config.toml
n_layer = 12
d_model = 896
n_head = 7
n_kv_head = 1
head_dim = 128
d_mlp = 2368
vocab_size = 9107
activation = "swiglu"
norm = "rmsnorm"
norm_place = "pre"
norm_eps = 1e-06
positions = "rope"
rope_base = 51300.0
rope_fraction = 1.0
qk_norm = true
attn_scale = 0.109
bias = "none"
tie_embeddings = false
parallel_block = false
extras = ["capped logits"]
init = "normal"
init_std_qkv = 0.0401
init_std_o = 0.00818
init_std_up = 0.0401
init_std_down = 0.00503
optimizer = "adamw"
lr = 0.000775
beta1 = 0.95
beta2 = 0.98
weight_decay = 0.38
lr_head = 0.00302
grad_clip = 1.0
warmup_steps = 267
schedule = "cos"
final_lr_fraction = 0.1
batch_tokens = 131072
seq_len = 1024
doc_mask = false
train_tokens = 853300000
steps = 6511
dataset = "wikipedia_en"
MLP neurons of a small language model. Each row is named by its layer, matrix (down: output weights) and neuron, and shows model dimensions 298-425. Each number is 50 + 10 x the weight over its row's rms, rounded and kept within 0 to 99. A neuron's up and down rows have the sign that makes its largest values positive.
A block is one neuron, or neurons of one layer that tend to fire together. After each block is what it responds to, as a language model described it from the Wikipedia text at the highest values.

L9.down2359:56 54 60 51 49 51 56 55 51 51 50 52 63 43 34 66 70 58 53 60 48 55 51 59 31 28 62 53 34 44 66 56 55 57 44 56 54 44 56 48 46 49 32 62 41 64 48 43 46 38 67 51 39 58 65 56 52 47 50 51 51 58 49 58 58 67 55 53 38 52 45 46 53 46 37 44 68 39 42 43 54 56 53 55 35 48 38 55 71 54 46 41 55 46 45 50 51 50 31 32 54 44 51 41 49 64 55 62 41 55 33 70 55 71 46 48 47 53 68 49 36 45 61 47 58 70 38 49
Subject pronouns and indefinites beginning a new clause, e.g. he, they, there, everyone, anything, often after that, a comma or a quote mark.

L5.down442:47 58 63 36 45 40 32 55 45 43 47 56 70 51 54 67 58 46 51 49 58 47 56 30 45 41 41 60 46 43 38 61 50 46 53 57 52 52 64 53 48 57 66 48 50 58 60 48 48 60 47 53 37 52 49 52 56 51 47 27 35 47 55 20 44 57 49 50 44 41 44 34 40 58 53 61 40 51 54 57 52 46 42 68 44 52 45 45 48 51 34 55 52 57 81 47 45 55 61 34 53 49 44 46 55 47 54 44 57 61 38 48 41 31 35 50 51 43 64 54 52 46 48 49 56 46 61 24
L5.down611:44 43 62 45 47 57 47 33 46 50 51 52 40 54 40 41 36 63 54 33 40 53 55 45 55 66 34 49 45 37 44 44 51 52 60 47 65 43 64 66 54 66 58 61 43 67 60 39 55 53 48 43 48 57 45 39 70 42 39 60 35 51 52 54 64 35 56 49 48 53 46 38 53 30 34 50 39 47 53 49 62 47 44 49 49 63 47 48 50 56 55 41 64 50 52 59 52 50 63 60 46 49 61 48 62 50 45 49 54 49 44 56 63 55 46 46 43 52 28 43 57 42 63 39 54 67 65 54
L5.down1001:43 67 49 68 51 66 51 34 52 47 35 49 45 36 50 51 39 42 45 55 65 51 48 43 48 41 59 54 44 33 46 46 69 53 53 42 60 58 64 48 54 54 50 47 46 48 32 38 52 20 68 62 45 53 53 46 50 45 48 45 64 39 53 55 43 40 57 64 21 50 62 47 49 54 49 44 51 57 51 55 34 53 55 65 51 48 32 49 39 43 51 50 47 59 51 43 27 37 38 50 55 47 44 41 56 39 43 30 35 44 76 59 59 63 54 60 52 52 38 33 62 54 61 56 47 50 53 30
L5.down1365:46 54 50 47 55 33 59 33 31 69 50 66 49 43 50 51 40 46 51 42 50 47 43 28 51 56 48 58 58 30 60 33 42 44 72 53 45 47 50 55 47 35 50 41 63 40 20 47 52 56 56 68 31 36 61 36 57 55 51 58 46 35 36 51 49 61 63 51 51 43 51 52 36 55 43 57 61 66 41 39 67 61 41 66 56 48 48 60 42 62 71 42 50 56 49 45 40 57 57 39 42 45 62 43 60 70 56 37 66 56 57 27 50 67 52 46 33 63 55 32 51 38 37 63 55 48 53 34
L5.down1599:56 56 57 44 44 32 43 52 39 47 46 41 40 41 36 46 59 33 61 47 46 31 60 38 43 39 53 35 69 35 35 55 50 62 47 59 48 70 49 57 51 63 54 55 54 60 46 40 54 53 52 37 46 51 46 31 66 49 46 57 58 32 52 54 43 39 44 39 50 65 26 58 47 47 49 42 47 42 48 38 26 39 56 43 57 49 49 47 44 70 47 55 82 56 47 52 57 38 54 53 40 48 50 28 33 70 40 40 57 26 44 51 57 45 57 33 38 62 37 45 69 34 47 31 54 44 32 57
L5.down1659:48 37 57 40 44 68 54 56 33 62 59 68 47 58 41 47 51 56 62 46 52 37 63 47 38 45 43 64 57 52 39 59 59 62 55 42 54 48 67 34 58 56 63 48 52 35 54 48 66 50 59 42 51 43 56 41 65 36 57 39 50 61 52 35 42 31 65 61 68 53 51 40 42 32 56 50 49 45 43 54 54 52 61 60 70 38 52 50 52 40 48 38 25 62 55 50 57 49 48 54 40 32 59 50 35 48 52 69 46 49 53 59 60 41 36 42 44 47 40 46 49 42 60 41 71 69 50 53
L5.down1990:65 48 61 56 51 53 46 60 66 36 52 52 57 42 60 39 57 43 70 50 35 44 59 41 52 45 41 64 57 51 45 61 40 52 59 48 63 50 50 38 50 45 45 42 50 62 41 55 30 63 38 58 46 49 34 50 41 48 49 66 41 46 48 26 48 51 43 48 52 50 54 52 50 46 72 37 50 67 56 44 51 46 52 54 53 59 56 49 52 64 42 46 41 28 61 43 47 60 46 57 46 48 57 52 44 55 47 45 67 65 60 71 52 53 66 38 49 39 68 39 61 62 50 64 36 65 60 51
L5.down2075:51 43 66 55 55 33 56 73 55 43 63 43 58 58 52 52 44 53 43 53 45 36 48 51 51 30 63 42 43 45 48 61 42 58 55 33 41 53 39 41 62 62 60 53 39 47 60 54 38 37 41 51 57 49 47 39 71 48 58 45 41 59 48 37 58 60 44 43 46 57 48 62 60 47 60 44 43 64 54 56 51 57 71 65 35 47 41 28 54 52 57 51 38 68 32 37 55 30 72 65 53 55 44 58 40 43 56 50 56 58 41 80 58 54 55 35 64 38 37 43 45 32 52 53 68 50 55 48
Content words inside quoted or listed titles of works (World, Earth, Marriage) and nouns after "the" before "of", plus "dead".

L9.down463:49 40 37 37 32 46 55 47 54 35 48 48 56 71 70 31 55 73 67 44 37 45 41 44 50 58 53 46 43 41 44 54 59 69 53 48 42 40 59 51 45 52 62 32 50 39 57 70 36 43 47 48 54 46 31 62 53 48 49 56 48 40 28 44 50 43 32 37 47 53 51 42 60 72 48 58 49 47 45 57 58 31 49 23 37 31 56 54 63 44 53 46 58 33 51 55 39 59 47 53 37 46 55 61 39 47 44 53 52 46 38 53 55 54 49 46 46 38 56 53 50 49 55 32 48 52 64 44
Endings of verbs for founding, ending or disaster events (founded, dissolved, recaptured, capsized, crashed, passed away), plus mid-name pieces like Wojci-ech, Suz-anne.

L9.down1931:59 48 47 48 46 46 54 28 53 65 42 50 72 43 56 39 52 56 50 38 38 49 39 48 41 47 44 47 30 34 61 52 60 63 55 62 58 52 62 48 49 49 68 69 56 65 42 42 56 53 46 34 44 55 34 54 62 45 47 57 74 69 45 56 49 63 42 62 28 67 30 59 66 39 57 51 63 53 43 55 64 39 55 48 44 44 49 68 34 41 44 47 37 54 52 32 41 56 45 42 41 45 32 61 45 51 74 66 52 57 53 41 44 64 48 32 51 40 52 53 49 55 66 54 68 50 33 43
Participles or verbs saying what happened to an organization, building, team or product, often after "was", e.g. taken over, demolished, discontinued, created; weaker on "would", "it", and digits in years.

L7.down418:38 72 51 46 36 48 44 47 32 52 34 62 34 37 62 41 48 50 50 54 44 41 56 47 37 44 42 54 48 49 54 55 41 46 50 47 43 39 37 61 28 58 35 57 49 46 44 35 56 65 46 40 48 52 52 56 39 47 52 53 43 49 58 53 61 59 52 71 51 42 44 55 42 76 53 59 39 68 40 54 62 51 43 46 52 36 38 68 66 59 46 46 66 64 28 49 58 39 63 65 50 53 44 27 52 47 46 52 41 35 58 48 50 49 55 53 60 50 60 50 52 49 44 57 40 50 55 41
L7.down472:47 43 65 47 60 65 48 39 56 40 45 57 24 51 44 60 55 50 47 49 44 44 29 54 46 54 52 45 48 61 59 60 51 37 44 69 57 42 40 60 55 59 57 29 53 51 45 47 45 48 61 38 50 41 34 48 45 56 58 44 44 42 45 66 50 35 51 53 39 31 53 54 40 49 50 57 67 53 68 44 65 33 53 47 47 55 55 28 25 64 42 52 48 54 65 65 43 54 42 44 50 36 58 51 37 66 53 46 53 53 37 68 53 65 56 61 43 51 51 65 46 55 50 54 44 57 41 63
L7.down920:37 39 49 54 56 55 45 46 68 40 68 36 47 58 59 41 42 47 36 54 67 51 64 45 61 72 42 49 65 51 44 50 37 41 61 45 43 54 50 42 52 53 53 67 53 32 34 52 50 41 44 40 50 54 51 36 54 56 44 47 64 54 57 60 51 51 46 52 45 24 40 35 51 46 33 41 55 34 58 56 54 56 26 49 23 64 55 46 55 27 58 49 44 48 61 55 51 45 49 47 60 49 26 41 42 49 53 56 52 57 47 63 50 21 37 57 56 54 63 63 44 52 54 55 60 47 64 63
L7.down1281:30 45 47 55 54 44 42 46 42 57 45 36 38 56 39 44 43 54 41 50 57 44 50 50 30 42 44 38 52 39 51 38 50 50 79 73 65 49 65 55 67 55 57 46 63 59 55 50 41 46 49 47 36 54 48 46 47 43 60 42 46 68 55 41 51 49 28 48 45 49 36 39 37 27 50 69 69 46 66 36 35 59 44 62 46 44 85 31 47 57 58 31 42 57 35 51 60 50 45 58 49 39 60 54 46 36 62 54 43 45 35 66 39 50 44 53 44 60 55 43 48 40 58 59 53 60 37 60
L7.down1708:47 56 45 51 46 56 50 36 41 52 49 37 43 60 53 54 58 55 47 44 40 63 47 53 39 66 35 32 49 54 55 32 45 40 47 62 56 42 55 61 65 54 54 51 57 38 46 31 47 51 46 41 49 41 59 54 36 57 50 44 62 49 48 56 47 39 46 56 44 44 49 54 44 71 34 50 55 53 22 51 59 67 48 44 46 71 33 61 47 36 48 42 60 53 68 72 52 54 61 41 45 36 44 62 66 55 70 46 47 52 46 60 55 60 59 44 58 66 50 64 55 57 68 50 46 60 30 49
L7.down1941:56 50 55 59 61 46 38 58 41 62 33 55 69 62 58 56 44 70 48 48 61 43 57 63 50 50 49 48 44 41 59 61 54 39 39 60 41 61 42 54 41 57 62 52 44 47 55 62 54 44 55 59 49 65 56 38 42 56 59 38 36 45 55 45 36 54 57 60 49 66 33 58 25 58 33 66 39 56 61 50 42 48 49 58 52 52 52 52 59 48 57 55 54 61 50 35 57 54 50 57 59 37 38 49 43 53 59 39 66 55 45 56 46 39 43 64 36 41 55 48 44 61 27 44 49 54 33 49
L7.down2091:48 46 52 51 62 62 54 54 51 38 53 65 44 45 36 63 43 44 50 43 70 45 48 52 53 46 51 41 50 49 40 59 69 52 57 50 44 63 53 41 35 37 40 36 65 45 56 51 33 55 36 45 66 65 43 48 60 63 34 49 53 54 59 61 41 39 41 49 42 59 35 59 48 56 61 45 35 60 48 28 43 41 60 52 60 42 52 36 38 50 43 37 42 65 59 40 57 54 64 57 36 39 40 58 64 49 29 43 47 60 58 27 50 52 39 44 50 57 55 40 47 57 58 43 48 33 36 49
L7.down2261:56 50 46 57 72 56 45 72 53 43 55 52 35 47 61 54 59 47 64 48 48 56 43 45 37 55 59 60 43 52 62 55 59 52 62 42 53 53 56 54 39 66 71 45 77 60 45 41 44 43 67 59 59 61 57 55 26 41 46 58 48 52 55 36 45 58 54 53 37 38 36 28 55 63 42 52 50 60 46 44 41 52 53 59 61 30 61 59 47 54 59 46 56 55 59 38 64 58 43 39 53 43 42 71 47 64 61 60 64 37 48 50 50 46 56 52 55 61 57 33 40 56 44 61 62 31 57 56
Word pieces and short words inside sentence-like titles of songs, albums, books and films, often verb endings (Mov-es, W-as, Rock-ed); weaker in table cells and names.

L7.down24:58 49 51 47 45 44 42 58 56 51 61 49 51 51 58 54 53 70 61 51 43 25 40 49 54 56 42 58 41 36 47 49 59 63 49 41 35 42 39 38 38 47 52 62 44 55 38 43 65 49 43 44 43 56 35 32 51 55 52 44 59 58 55 36 35 57 46 43 43 52 48 43 38 38 55 44 64 43 62 39 56 65 58 46 56 55 62 36 62 54 60 47 46 43 50 63 55 32 73 52 49 57 63 38 63 66 45 41 55 46 30 31 47 63 65 52 49 78 57 65 65 60 44 56 70 34 45 53
L7.down540:46 59 43 42 67 61 70 54 50 41 41 43 50 50 54 44 51 34 62 52 43 47 51 55 60 42 49 53 46 30 55 53 49 70 45 42 37 52 42 35 50 51 40 56 51 39 59 51 49 45 51 43 40 66 46 49 52 69 55 45 43 47 52 57 54 27 57 41 46 54 51 39 53 46 62 43 31 72 60 36 50 42 72 40 55 53 43 44 56 46 39 47 66 62 65 39 48 50 80 39 41 56 51 53 35 39 55 42 51 70 65 53 45 47 62 44 45 57 67 59 43 43 51 40 42 58 47 53
L7.down924:39 63 52 54 45 52 66 35 58 43 63 53 59 34 48 56 45 46 35 62 42 40 67 48 46 37 46 61 45 55 50 43 62 39 42 72 47 49 44 46 54 57 53 46 50 42 30 26 52 57 64 48 57 58 65 52 39 51 45 29 52 61 39 57 53 54 43 40 53 70 30 32 42 35 55 45 37 54 40 49 55 45 48 46 63 46 49 49 49 48 56 68 61 56 51 47 53 43 47 57 50 52 57 40 48 37 50 43 40 64 55 49 61 53 75 69 35 56 59 54 34 28 55 38 45 56 48 57
L7.down1313:35 47 50 34 57 51 53 47 24 55 20 54 56 55 72 64 46 47 52 55 31 52 48 47 46 51 43 48 46 57 47 59 51 66 35 51 53 70 44 50 43 57 33 48 59 49 52 45 58 56 59 41 33 39 60 41 42 42 37 69 55 54 61 50 45 48 46 56 53 38 43 52 37 41 53 58 44 62 59 60 50 50 41 63 56 53 41 43 48 61 46 52 47 48 62 50 37 45 55 26 43 43 37 16 47 44 36 54 47 54 48 45 58 37 36 58 60 35 61 37 56 55 47 45 60 42 37 56
L7.down1656:58 56 57 48 67 46 42 37 55 45 48 39 56 53 63 59 54 55 44 59 65 48 50 45 50 48 30 68 51 58 43 47 67 55 73 32 58 30 42 42 54 26 42 63 63 46 48 52 67 51 64 62 44 43 41 48 50 41 54 47 64 49 57 61 41 44 44 37 51 53 40 32 54 39 53 55 57 31 64 50 45 49 39 58 33 45 57 55 45 53 56 39 53 53 50 62 53 66 53 31 59 55 48 51 43 48 38 65 68 56 41 60 55 47 36 56 36 48 59 50 27 54 36 59 66 43 60 33
L7.down1964:44 65 30 28 51 36 48 50 58 35 50 41 45 48 49 35 43 52 59 49 60 43 46 47 40 65 44 49 56 54 61 37 46 71 56 43 32 30 42 62 42 58 56 49 51 62 44 29 62 59 51 41 50 59 49 43 45 53 43 41 39 65 65 50 54 72 19 52 61 59 60 47 43 48 52 49 45 54 59 37 48 47 63 55 45 59 53 50 52 61 34 36 41 55 50 51 49 42 44 60 28 58 38 44 41 66 49 54 64 45 54 35 44 47 68 51 46 50 54 36 42 46 53 49 57 38 39 50
L7.down2238:53 63 50 40 61 52 43 50 44 42 35 47 61 60 38 47 64 75 57 47 55 34 51 70 69 49 57 46 36 32 47 44 71 40 51 56 57 57 53 45 67 54 47 50 48 65 63 53 39 62 52 54 57 59 52 31 51 57 34 52 43 56 55 57 40 54 42 59 58 60 43 68 69 51 53 37 46 45 45 48 56 53 46 62 40 32 43 38 34 47 40 36 42 65 50 55 56 56 54 48 38 56 41 46 41 41 59 55 45 59 66 51 49 54 45 43 44 63 47 51 64 75 45 57 59 57 40 44
L7.down2240:61 41 57 63 79 61 43 65 57 58 47 44 41 39 56 69 60 56 49 53 67 45 61 44 46 48 41 58 46 51 45 46 28 57 42 45 44 50 50 31 56 41 58 40 51 60 47 45 62 66 20 49 54 58 52 34 46 68 44 34 44 56 57 37 53 40 50 59 66 50 42 64 44 55 46 50 66 68 41 60 37 47 67 58 60 62 51 51 49 44 36 39 38 57 61 53 52 38 19 44 33 63 62 50 48 57 58 54 64 59 46 60 49 50 62 47 25 58 53 38 62 62 40 56 45 63 49 63
Infinitive "to" after caused, began, started, found, and auxiliaries or contractions (did, can, does, 'll, don't), all awaiting a base-form verb.

L5.down478:67 53 59 49 57 36 48 34 56 63 53 46 59 61 23 53 52 50 49 39 40 52 38 44 46 62 72 36 48 56 52 28 23 59 53 49 41 41 51 62 56 59 67 78 70 69 63 54 35 45 59 53 64 46 40 31 50 57 26 60 35 56 60 57 44 45 47 50 27 48 58 47 26 25 47 46 55 53 72 41 48 59 48 57 45 41 56 38 43 45 54 37 37 59 59 45 43 61 46 52 34 66 60 65 48 66 47 55 40 37 44 61 54 58 50 44 38 52 39 65 35 49 57 49 51 45 61 37
L5.down828:34 60 56 42 47 63 53 48 55 58 42 48 22 47 38 44 47 33 57 64 59 59 55 47 35 34 35 37 61 29 60 39 72 43 44 48 49 48 49 54 41 56 47 58 35 67 50 47 42 60 58 46 46 59 56 48 62 62 52 50 50 65 52 56 36 38 48 48 50 70 38 62 43 46 40 52 62 51 56 66 48 51 39 60 31 42 37 39 65 41 55 54 62 40 40 46 27 56 44 53 26 52 50 38 41 54 46 42 50 48 47 55 30 46 56 35 36 64 55 60 66 58 45 59 61 51 69 53
L5.down958:61 45 48 50 53 52 43 28 39 61 58 62 33 49 45 55 38 45 48 42 31 56 65 58 39 48 37 44 57 39 58 48 54 56 34 49 50 50 72 48 44 66 49 44 59 43 42 56 42 54 59 55 40 44 47 60 53 56 79 56 50 31 64 44 64 66 61 50 60 42 69 51 45 54 29 34 35 58 55 46 50 63 36 36 63 48 64 44 55 68 53 34 56 44 53 42 40 58 42 55 32 61 61 41 63 56 49 53 63 54 60 39 50 53 40 48 68 55 52 49 41 33 42 35 47 50 69 73
L5.down1485:55 70 63 56 46 58 40 54 38 44 60 58 65 45 38 65 36 52 46 43 47 62 64 48 33 44 61 59 45 59 43 59 52 54 72 67 59 51 42 29 30 59 56 42 40 54 53 51 46 36 44 51 45 53 70 29 48 44 58 49 51 42 39 47 50 39 66 47 50 49 49 31 61 62 46 42 50 57 57 51 45 52 59 42 48 55 50 31 57 59 64 57 34 63 28 52 42 39 44 60 67 52 43 45 43 56 29 45 61 53 48 54 56 43 54 34 61 50 40 58 62 52 48 46 69 39 65 42
L5.down1566:49 37 68 42 58 63 53 54 45 41 59 53 48 64 44 55 52 57 48 63 48 60 57 38 46 51 51 64 60 42 52 44 24 55 58 39 29 56 71 61 43 56 59 80 49 42 57 26 58 50 56 56 54 34 46 50 24 34 40 46 59 53 43 50 66 57 56 44 54 49 41 43 32 38 52 44 42 54 57 43 44 47 47 72 58 47 40 52 46 53 51 41 54 51 53 65 36 37 47 42 51 51 35 27 71 30 60 52 30 62 42 56 45 48 26 48 58 54 68 35 62 46 55 55 44 49 38 58
L5.down1577:40 48 53 56 48 36 52 66 55 63 37 58 29 41 54 56 53 48 42 41 44 42 44 40 51 48 45 47 52 41 62 68 65 38 59 65 56 50 62 61 55 56 40 67 63 42 43 60 56 40 59 41 54 54 38 50 47 39 59 47 49 50 43 63 49 54 36 33 62 64 57 42 55 33 55 47 44 51 50 37 54 53 43 50 51 38 62 44 60 45 56 56 66 41 38 61 47 60 60 44 55 58 44 43 52 52 43 43 42 45 43 35 53 40 46 63 38 50 51 45 68 51 31 45 55 61 53 57
L5.down1677:50 30 52 51 47 53 39 51 51 42 53 53 36 47 51 67 54 41 32 44 62 55 44 45 41 40 52 50 56 52 41 59 34 33 31 47 61 53 52 52 33 46 42 56 41 64 67 43 57 44 61 39 65 52 64 49 65 31 48 38 46 48 60 49 72 48 46 56 40 44 47 31 34 55 52 43 53 64 53 40 29 55 36 33 50 47 45 49 78 56 50 57 35 48 32 60 48 50 54 52 27 42 51 37 71 41 56 38 51 51 48 50 52 55 52 60 53 35 47 48 36 46 52 54 58 61 52 62
L5.down2015:60 57 65 51 48 46 39 39 48 59 57 68 53 63 32 34 59 54 48 47 48 38 33 51 58 33 42 38 48 25 79 56 52 57 36 43 49 66 65 56 59 55 38 72 54 57 50 58 46 53 36 49 30 59 44 59 53 51 41 38 49 50 38 39 56 59 58 46 40 38 29 55 62 58 64 40 51 57 41 67 44 64 37 39 60 58 22 56 67 49 44 61 50 46 56 67 64 59 72 49 42 52 51 44 47 52 59 38 57 51 54 38 32 47 56 49 45 48 61 36 44 62 22 62 63 54 51 54
Word endings or whole words that name an event or outcome in a narrative, like surrender, expulsion, collision, disappearance, return, died, took place.

L7.down820:47 40 55 42 55 49 41 47 58 58 60 51 13 53 48 46 56 52 57 52 58 42 48 58 56 46 76 50 64 38 59 45 44 49 39 36 39 34 53 63 40 68 44 54 44 53 50 52 60 56 43 51 47 50 48 39 74 35 41 45 39 47 38 48 39 54 53 46 48 47 44 59 58 36 31 60 43 53 55 50 59 42 42 51 46 42 53 51 34 52 69 61 59 42 67 60 36 52 35 58 65 44 39 53 52 54 49 61 48 47 50 56 52 56 47 43 47 55 48 53 48 41 38 49 52 55 54 56
L7.down904:50 43 55 45 47 36 48 55 71 42 47 48 53 44 56 60 34 50 55 41 62 49 39 23 46 49 60 43 49 48 57 67 65 59 48 52 53 57 51 48 43 67 58 36 45 52 55 70 49 61 40 30 47 55 49 42 63 39 64 34 61 47 61 40 37 57 38 33 61 55 35 63 52 27 37 50 63 35 58 56 43 31 42 46 54 52 60 47 61 41 52 64 36 46 39 54 44 44 50 52 45 55 45 27 32 54 55 66 50 44 53 55 54 57 37 71 62 55 65 47 59 40 52 46 50 38 40 57
L7.down918:65 44 53 52 60 44 38 70 22 39 67 50 48 35 40 64 46 49 61 36 58 43 43 42 41 39 60 49 45 74 75 60 39 49 37 76 53 60 51 35 50 32 36 53 38 46 45 44 56 59 56 60 47 47 59 48 50 41 30 58 59 46 58 44 53 65 60 57 61 51 43 62 44 49 54 54 50 57 56 55 59 51 65 25 29 47 63 45 62 54 41 53 59 36 57 48 42 44 47 41 35 56 43 45 70 44 44 40 45 67 59 51 63 50 41 51 55 39 43 47 42 60 47 52 52 47 60 39
L7.down1409:52 59 51 48 45 37 49 43 43 60 69 55 47 51 50 48 51 65 47 43 54 53 58 52 57 66 44 51 67 40 58 66 48 53 48 43 53 59 49 49 50 36 59 67 57 33 52 63 57 48 37 63 38 57 72 53 44 48 57 54 35 61 57 27 29 56 49 46 52 49 33 59 49 61 56 59 57 30 45 62 51 56 43 45 46 54 53 54 42 49 53 48 61 41 52 60 63 41 35 57 33 50 35 59 58 57 68 42 48 52 50 36 52 54 44 40 67 52 54 51 41 43 46 50 64 45 54 45
L7.down1661:28 67 39 36 46 49 66 58 50 57 51 53 45 64 52 41 34 59 53 38 44 48 43 53 53 50 55 43 64 49 68 67 39 39 44 40 57 52 36 67 54 61 46 39 42 55 45 53 58 52 60 59 48 56 54 60 38 59 57 58 49 57 49 33 54 60 72 43 66 42 54 52 44 35 53 55 61 60 55 50 47 41 53 30 44 40 53 41 57 52 41 37 34 46 38 57 44 47 28 52 42 50 43 59 46 38 64 59 53 40 51 66 51 40 43 63 52 60 49 67 64 55 44 36 53 64 60 51
L7.down1790:59 52 47 64 49 35 36 30 46 46 40 52 57 49 62 22 68 63 45 50 34 51 54 69 36 43 45 38 40 49 53 45 47 47 43 52 60 43 39 50 29 49 33 40 60 71 58 56 67 49 52 52 49 60 66 52 36 46 60 71 56 52 56 27 61 44 52 47 37 51 59 35 45 36 54 44 50 35 54 56 30 54 28 49 55 44 20 54 51 52 47 32 36 34 63 54 32 54 45 67 68 62 40 55 47 55 46 40 58 37 36 38 35 55 44 67 49 43 58 51 51 46 41 54 55 53 61 59
L7.down2158:41 53 69 57 37 50 63 56 33 67 55 52 47 53 50 31 51 69 54 36 74 46 47 56 56 44 41 33 33 65 43 57 48 26 34 64 42 51 52 56 67 46 47 52 50 58 40 43 42 44 59 28 57 48 54 53 69 45 46 51 37 47 67 44 33 54 44 60 36 51 54 53 38 49 59 57 58 53 53 72 54 39 55 33 42 48 58 44 56 56 33 49 28 48 53 51 55 54 51 51 54 62 47 49 31 46 49 52 45 48 51 49 62 45 32 34 41 57 69 52 49 54 62 60 56 58 33 68
L7.down2208:42 48 55 62 34 52 46 56 46 56 39 33 58 49 42 75 61 47 59 45 47 26 61 28 46 42 55 41 44 49 37 58 53 51 56 64 56 54 68 38 47 55 79 61 57 50 65 46 54 55 63 52 54 53 52 50 50 45 38 49 58 58 52 59 62 64 41 43 47 57 45 39 48 38 51 38 49 50 50 65 60 53 49 55 51 49 51 55 48 40 47 62 52 47 35 47 64 56 52 49 55 36 32 44 36 44 34 40 42 31 45 54 41 51 39 40 61 46 54 42 55 53 45 61 48 64 54 43
Verbs of relocation, departure or remaining, often as narrative main verbs or their endings, such as moved, run away, staying, returned, home.

L5.down228:81 63 49 65 28 67 52 42 44 54 36 71 45 57 47 76 41 44 38 43 37 45 34 54 50 52 50 45 54 60 51 49 49 54 58 51 43 26 62 27 50 80 39 48 41 34 55 50 54 59 73 46 46 55 52 44 55 68 46 60 76 22 63 56 61 60 59 50 55 56 66 62 54 38 60 55 54 54 69 37 60 63 43 52 46 38 59 44 57 61 42 31 48 56 36 58 55 56 32 40 47 55 48 47 74 57 40 46 54 49 71 72 70 32 40 46 48 38 40 40 61 46 52 48 56 47 72 56
L5.down461:44 59 59 59 60 49 38 55 41 56 37 36 48 44 54 49 49 54 34 61 49 52 67 68 45 46 49 33 35 51 63 63 45 60 49 44 32 56 44 45 57 44 46 46 59 49 55 59 48 59 38 58 48 30 34 50 53 64 41 50 55 52 65 53 50 56 49 49 43 47 43 43 52 47 50 56 49 50 63 34 52 66 54 56 61 43 44 59 49 57 51 48 30 73 64 55 46 60 64 49 59 48 51 50 39 68 68 55 45 68 59 43 68 45 69 39 62 60 45 25 42 54 50 41 48 52 39 46
L5.down1218:54 48 54 46 40 49 30 61 47 52 41 48 69 57 56 53 35 41 52 53 70 40 59 57 69 57 23 44 36 52 41 60 64 68 55 44 64 55 59 38 48 37 56 67 67 50 44 38 65 51 39 66 46 49 41 46 66 56 53 61 50 30 47 58 55 51 35 49 68 58 34 43 51 53 43 49 46 55 56 41 55 41 38 43 47 61 44 73 49 49 56 65 45 54 50 55 49 47 26 48 49 52 56 44 50 57 66 44 44 49 60 47 48 34 45 75 36 46 56 63 55 49 54 51 62 49 52 61
L5.down1673:58 45 62 42 59 38 58 66 40 53 45 66 44 56 38 37 38 41 57 38 53 40 32 45 40 51 27 65 68 57 67 49 36 44 46 48 55 41 35 62 25 64 48 49 54 48 44 45 42 50 51 62 45 43 61 55 50 55 41 56 40 46 56 48 33 84 67 54 46 60 49 32 67 36 38 56 48 57 44 46 70 43 65 42 52 48 53 43 45 61 70 44 46 54 41 51 40 52 48 68 51 44 37 45 58 56 50 45 63 53 60 69 51 57 49 42 54 56 36 51 61 43 50 52 56 36 44 51
L5.down1730:47 68 53 58 37 49 58 39 63 46 37 53 42 57 58 51 48 39 58 40 53 45 36 47 52 48 33 44 62 53 46 43 55 33 48 34 49 28 37 45 45 27 52 57 55 48 57 50 38 58 64 53 36 64 55 60 69 54 48 41 56 63 58 45 60 50 50 54 56 61 46 44 34 68 51 52 59 55 48 61 60 49 60 64 47 55 45 62 48 49 56 46 49 54 46 71 63 67 57 60 57 61 46 45 68 45 63 54 56 38 57 38 42 50 43 58 44 62 38 50 49 66 41 41 46 49 30 48
L5.down1882:39 33 50 43 40 46 54 52 45 57 70 56 32 61 67 54 62 38 73 64 33 44 62 47 45 60 59 66 40 49 51 62 52 47 46 52 33 47 48 56 58 38 45 31 41 47 45 37 59 42 59 65 39 49 54 65 46 61 60 37 50 61 72 40 60 46 43 53 53 47 56 37 50 56 48 66 35 59 40 48 46 48 37 28 58 53 45 49 33 43 39 41 35 38 46 55 42 58 46 60 57 53 45 49 49 69 58 53 49 57 49 56 55 57 57 61 51 57 39 43 41 66 43 38 58 27 47 62
L5.down2070:54 29 27 61 54 53 33 44 45 43 48 50 37 35 44 56 50 53 46 40 39 43 61 41 38 59 39 53 45 56 73 34 41 37 49 63 56 64 64 43 60 59 51 43 55 61 49 54 38 60 36 44 41 35 55 55 70 73 54 63 51 47 41 44 50 60 62 57 49 53 40 65 50 47 41 63 60 49 47 46 45 52 51 56 67 51 49 47 55 57 57 38 41 34 41 46 39 62 48 67 41 41 47 53 61 49 53 31 50 51 50 58 49 45 39 33 29 28 41 49 39 56 37 77 24 40 47 56
L5.down2091:58 43 58 59 52 29 57 63 36 37 65 57 61 68 56 55 39 30 55 49 35 58 43 38 64 58 55 43 34 53 57 54 47 59 50 47 49 57 50 47 62 56 25 47 53 40 61 54 50 42 50 37 53 36 47 60 34 49 64 50 40 54 37 41 34 58 47 53 33 49 55 30 54 39 38 43 53 54 35 63 48 50 61 56 58 60 42 49 69 52 44 44 38 38 55 54 54 60 28 50 36 42 39 49 39 59 63 35 42 58 48 62 33 51 60 80 41 41 47 60 50 52 53 61 71 48 51 50
Fires on under or over as preposition or word prefix (under the, overcrowded, undergraduate), and on passive participles after was/were (presented, announced, annulled).